python train.py --num_hidden_layers=12 --hidden_size=320 --num_attention_heads=5 --num_key_value_heads=5 --head_dim=64 --intermediate_size=640 --vocab_size=2048 --hidden_act="swiglu" --norm="rmsnorm" --norm_place="pre" --norm_eps=1e-05 --positions="rope" --rope_theta=500000.0 --rope_fraction=1.0 --qk_norm=false --attn_scale=0.125 --bias="none" --tie_word_embeddings=false --parallel_block=false --init="trunc" --init_std_qkv=0.028 --init_std_o=0.0 --init_std_up=0.028 --init_std_down=0.0 --optimizer="muon_variant" --learning_rate=0.0119 --lr_mult_qkv=0.5 --lr_mult_o=1.5 --lr_mult_down=1.5 --beta1=0.93 --lr_head=0.00884 --max_grad_norm=1.0 --warmup_steps=200 --schedule="wsd" --decay_fraction=0.634 --decay_shape="linear" --final_lr_fraction=0.1 --batch_tokens=262144 --max_seq_len=256 --doc_mask=true --train_tokens=960100000 --max_steps=3663 --dataset="wikipedia_en"
MLP neurons of a small language model. Each row is named by its layer, matrix (gate and up: input weights; down: output weights) and neuron, and shows model dimensions 224-319. Each number is 128 + 32 x the weight over its row's rms, rounded and kept within 0 to 255. A neuron's up and down rows have the sign that makes its largest values positive.
A block is one neuron, or neurons of one layer that tend to fire together. Before each block is what it responds to, as a language model described it from the Wikipedia text at the highest values.

Responds to: Digits within numbers
L9.gate156 [ 48  99 142  63 168 145 118 109 142 123 135  97 129 105 144 124 128 130 124 135 126 115  85 201 147 101 112 126 135  84 127 150 116 134 135 161  92  60 118  99 153  87 194 126  58 134  58 119 101 150  70 132 142 144 131 142 135 140 131 154 114 148 133 101 143  56  88 164 129 112 143  95 103  83 107 137 157 131 124 148 175 186 125 182 135  93 158 121 171 158 134 104 187 137  79 112]
L9.up156 [133 153 129 138 168 137 169 141 152 187 156 151 176 106 174 157 145 120 115 129 131 111 163  88 116 125 113 130 159  86 132  98 148 145 116 112 116 115 119 128 186  33 113 110 116 108 114 113 124 128 111 138 172 104  99 174 125 181 143 150  64 188 159 201 129 216 136 129 127 119 149 114 134  94 150 121 113 166 167  68 103 134 140 131 185 130  40 145 103 178  83 162 155 122 108  72]
L9.down156 [120 170 135 149 135 157 116  70  92 126 131 151 158 162 117 106  92  88 149  98 138  90 110  85 148 189  97 119 106  86 117 164 120 143 125  75 130 146 113  83  71 125 115 100 146 159 101 166 165  93  90 100 115 141 119 150  92 164 114 107 138  84  53 150 115 134 117 137 185 127 169  96 175 134 108 130 130  55 103  67 175 120 179 116 155 123 125 169  84 172 180 175  90 183  63 171]
L9.gate302 [172  93 121 166  85 170 104 173  76 206  79 113 119 139 119  92 162 149 162 153  92 100 127 158 131 162 171 152 124 124 126 124 149  81 127 129 139 113 189 129 136 106 149  95 114 123 131 146  93 119  65 147 171 170 106 166 102 185 128 146 111 127 128  75 105 139 147 183 125 124 189 100 158 106 132 140 114  98 127 183 117 120 124 160  80  95 108 136 172 166 186 179 103  42 159 214]
L9.up302 [128  95 114  90  82 137 158 125 135 171  90 146 119  92 111 119 124 114 126 184  60  88  90  99  90 122 132 139  90 140  92 167  84 100 123 144 116 154 124 115 114 113 190 164 131 128 160  89  94 117 162 139 137  96 131 125  83 108 128 114 125 120 156 132 171 140 214  82  76 107 116 105 133 149 105 132 168 113 111 255 137  87  97 158  99 141 147 105  76 148 125 137 163 165 157 157]
L9.down302 [135 146 113 124 124  98  92 112  97 112 146 140 135 108  81 151 110 191  95 119 129 116 113 133 144 211 126 135  95 136 169 106 117 129 174  93 106 114 114 145 105 102  55 120 140 131  79  62 211  92 155 108 159  64 131 111 170 119 111 146  64 157 103  89 120  86 120 145 168 124 127 159 168 141 168 194 145 130 167 164 201  94 173 134 163 105 119 157 154 116 133 145  83 168 120 108]
L9.gate353 [134 154  93 116 143 139 107 110  70 149 116 134  73 157 138 132 123 146 115 120 116 103 114 133  97 114 132  72 124 162 103  99 130 101 141  87 205 133 155 116 171 154 109 111  97  88 130  96  80 132 172 185 124 146  96 136 133  88 109 120  87 139  98 129 115 183 149 158 104 172 160 128 118 137 124 118 129 187 152 144  79 125 134 130  62 126 115 169 120 170 109  89 127  97 147 176]
L9.up353 [109 122 160 102 136 187 111 170 117 106 142  61  85  70 114 140 143 169 119 184 111 144  99 116  95 101 137 131 140 136 145 164 123 172 153 123  92 111 182 101 124 121 130 222 114  94 154  95 101 155 157  96 112 129  78 166 185 117 186 153 146 114 156 122  67 138  69 110 159 109 114 169 126  92  83  93  93  49 132 126 138 152 104 109  87 165  95 125 138 101 122 105  76 142 117 111]
L9.down353 [ 85 107 134 126 149 121 167 155 178 126 113 209 118  82 196 134 171  71 100  51 101 130 140 136 108 124 163 135 102 183 164 126 115 187 168 133 118  65 151 187 118 119 114  76 105 123 131 109  87 169 130 135 144  79 114 117 142 117 124 155 150 195 123  96  97 153  72 112 118 130 103  81 148 116 112 115 101 171 110  89 134 114 176 176  92 127 146 159  58 135 124 143 115  66 161 111]
L9.gate412 [157 148 155 154 134 136 134 142 151 112 103 145 159  91  81 123 152  99 110 101 125 134 146 169 140  66 133 156 168 126  82 148  83  73 134 160 147 142 124 107 144 103 115 147 103  99 179 122  68 141  81 145 132 112  89 177 150 123  92 132 141 137 102 166 128 191 131 153 186 128 114 121 115 149  62 142 184 110 148  97  97 150 115  76 136 128 131 101 144 132 110 157 135 120 158 109]
L9.up412 [106  86 102 139 154  47 115 162  95  88 143 129 157  57  78 146 175 116 177 124 140 129 159 108 160 118 125 138 164  96  80  92 144 122 128 101 151 149 184 118 123 173 196 140  98  96 151  87 204  75 167  90 155 132 146 155  97 106 129 114 109 133 195 147 118 111 151 113 133  81 172 119  78  65 115 124 139 131 157  94 123  74  67 160  75 186 131 117 146 157 130 102 113 178 141 136]
L9.down412 [ 99  92  54 142  94 168  70 149  65 113 120 110 143 144 168  87 144 127  93  99  28 111 163 147  58  90 115 148 109 102  85 122 110 150 136 137 118 141 107 171 123 145 167  61 115 122 114 126 149 203 180 153 160 112  78  59  98 154 164 163  90  91 143 130 104 131 132 172 120 112 167 147 110 163 128 160 164 183 133 104 134 166 132 146 214 132 105 146 110 156 216 113 129 126  97 155]

Responds to: Foreign name word pieces
L4.gate149 [104 154 157 164 138 143 143  97 148 108 150 141  40 125  92 139 153 128 129 144 147 156  68 133 145 202 134  71 144 111 155  90 137  90 105 133 118 149 168 125 140 111 151 136 138 102 167  92 104 127 120 112 132 137 134 104 112 133 121 140 177 152 178  81 127 125 127 151  99 161  53 101 100 147 144 172 158  85 116 132 111 116 152 157  98 120 161 131  73 151 149 146 143  99 165 145]
L4.up149 [ 27 149 157 100  89  87 153  97 125 103 145 133  34 203 107  97 147 130 135 107 176 122  81 174 131 150 124 121 174 125  72 128 134 106 106  58 119 126 152  79 137  96 175  89 100 122 106  96 139 162  79 103 133 115 154  83  85 100 162 139 144 140 135 141 157 111 127  77  93 108 136 109 145 107 155  95 118 146 165  96 161 110 129 172 100 100 183 148 132 193 123 144 172 112 181 143]
L4.down149 [144 137 165 142  82 121 149 105 150  85 135 160  69 110 136 142 177 175  98  95 156 132  96 161 130 183 133  79 206 123 187 128 121 172 116 115 104 150 146  87 178 108 129 141 106 166 150  84 132 103 146  91 151 205 117 111 158 113  94 196  63 152 125 142 124  83 152 154 155 140 103 123  99 142 144 204 147 137 116 149 151 106 183 119 136 128 128 120 157  55 164 165 151 119 143 157]

Responds to: Mid-word subword fragments
L3.gate193 [ 99  94 113 153  94 184 165 100 102 167 168 107 152 165 113 108 177 112  61 149  53 178 129 137 162 193 142  87 100 127 104  97 121 101 131 116 137 174  98 111 100 142 119 158 173  80 160 135 132 144 116 121 108 177 111 154 125 137 122 109 180 167  94  97 163 127 152 110 137  90 142  95 147 151 123 135 144 156  95 139 103 117 240 177 183 133  55 166  45 139 101 101 128  97 119 130]
L3.up193 [ 76 116  52  87 126 141 124 139 209 141 111 144 116 112 116 140  75 137 123 112 102 166 101 164 147 150 189 158 106 118  74  79 135 185 127 100  65 110  82 145 144  81 111 161 147 107 197  53 127 134 118 107 110 119 125 110  85 152  73 114 164 153 159 172 159 117  74 146  78 132  76  93 131 171 174 107 154 178  88 159  91 110 141 145 139  72 132 209 157 112 187 134 124 160 140 174]
L3.down193 [138 149 150  98 111 125 133 140 126 171  78 122 112 145 141 155 155 142  88 110  82 157 104 178 154  91  56 100 125 101  88  92  75 111 198  91 150 123 142  80 130 140  83 135 164 139 117 195 126 107 145 159 133 117 148 146 163  89 152 141  66 124 161  88 145 157 121  90  83 102 147 122 112 146 156 217 140 160 152  89 136 106 124 160  71 100 118 124 182 145  91 121 197 129 160 174]
L3.gate253 [ 69  73 164 151 104 139 110  91  93 165 143 132 186 167  69  91 121 140 154  69  61 113 148 170  77 146 148  97 155 124 166 174 149 119 158 172 134 122  68  77 104 108 160 139 122 128 156 151 129 108 149 105 169 146 114 174 124 149  58 169 111 134 116 140 131 129 156 121  85 157 203 116 171  91 173  97 149 165  82 130  91 114 156 115 106 152 147 148 136 120 129 103  99 100 126 129]
L3.up253 [137  92 173 174 156 132  76 165 152 171 173 115 117 149 108 122 126 153 138  99  90  69 102 181 154 170 136  89 157 104 142 147  87 119 115  84 162 191  91 113 114 122 125 142 144 140 125 142 133 117  85 123 175 103 125 106 153 163 115 129  68 159  87 157 149 117 136 123 148 145 145 179 139 140  93  92 131 109 124  99  67 106  56 163 128 147 135 150 165 129 144  96 160  78 131 100]
L3.down253 [101  81 137 128 123 124 104 178 175 188 151 145  60 110 166 136 120 134  76 117 197 118 167  97 157 155 115 140 101 105 109 143 112 144  73 111 139  99 132 160 135 105 160 141 114 120 131 143 153  84 201 127 139 141 143  33 127 159 107 153  60 143  90 147 132 135 102 170 124 131  68  96 138 168 118 152 140  79 114 135 154 148 129 101 128 140  74 128 133 167 142 123 118  41 175 179]
L3.gate591 [170 116  95  98 136 128 129 136 131  94 141 115 153 119  78 188 112 188 107 145 159  50 127 109 110 172  87 152  73  95  99 130 101 130  58 100 115 133 127 142 144 104 104 118 140 162 100 171 144 178 213 130 209 137 156 139 168 167 168 112 138 152 178 138 151 135 102  84 189 124 140 135  64 155 158 156 104 132 149 127 127 193 115 115 148 116 136 115 112 110 106 112 153 154 122 149]
L3.up591 [122 130 168 110 143  92 126  91 130 152 124 101 186 138 129 143 110 185 117 127 105  78 114  85  93 100  96 116 122 108 109 110 187  91 122 116 112 165 104  92 106 100 117 196 127 138  92 134 165 144 126 128  99  94 130 177 133 113 111 121 138  87  69 157 165 122 104 114 198 129 131  98 163  43 167 143  90 126 103 147 113 133 123 114 158 116 139  93  58 134 100 122 115 161 153 178]
L3.down591 [137 153 111 148 115 126 181  95  65 149 114 131 165 155 144 100 131 117  78  39 168 130 113 115  94 149 140  96  71 139 108 143 129 155 100 107 155 162 131 104 145 132 180 112 115 126 164 110  97 127  81 142 156  90 133 145  91  97 165 146 132 172 142 102 170 161 155 125 116 103 130 154 202 220 155 112 130 128 132 149 150 123 111  78 166 110 157 139  89 105 126 124 109 118 140  80]
L3.gate602 [143 122  91 101 138 194 141 197  83 142 124 117 156  94  60 196  74 133 111 173 152 110 173  79 162 147 138  77 101  93 100  92 166  85  83 165 196 101 157 140 107 120 106 141  85  97 141 131 100 140 105 101 157 113  95 161  93 148 180 138 152 165 139 112 129  86 159 101 179 148 108 153 216 134 104 131 154 125 103 187  91 135 144  98 105 128 113  77 111 137 104 100 119  78 136 142]
L3.up602 [105 150  74 163 171  83  69 104 104 114 159 153 115 116 146 128 131 161 148 140 149 157 167 122 115  79 164  72  78 132 144 145 199 147 132 125 155 137 113  72 163 103 159 114 128 174  76 114 119  87 180 108 155 146 100 146 117 187  99 144 147 134 162 118 146 130 155  40 119 101 159 138 136 144 147 108 109 174 163 119 103 129  90  92  61 118 171 126 137 101 121 139 124 150 120 137]
L3.down602 [160 110 154 151 114 119 137 135 133  70 127 162  99 103 138 170 140 134 147  74 180  97 147  50 149 151 111 126 135  99 135 157  76 120 116 102 144  78 123 141 124 146 177 112  87  84 128 121 183  79 157 162 119 100 134 145 126 129 139 132 151 172  88 126 125  93 110 140 158 181 175 171 148 152  96 100  75 171 100 169 117 137 163  92 147 182 119 179 134 157 124 126  99 123  61  86]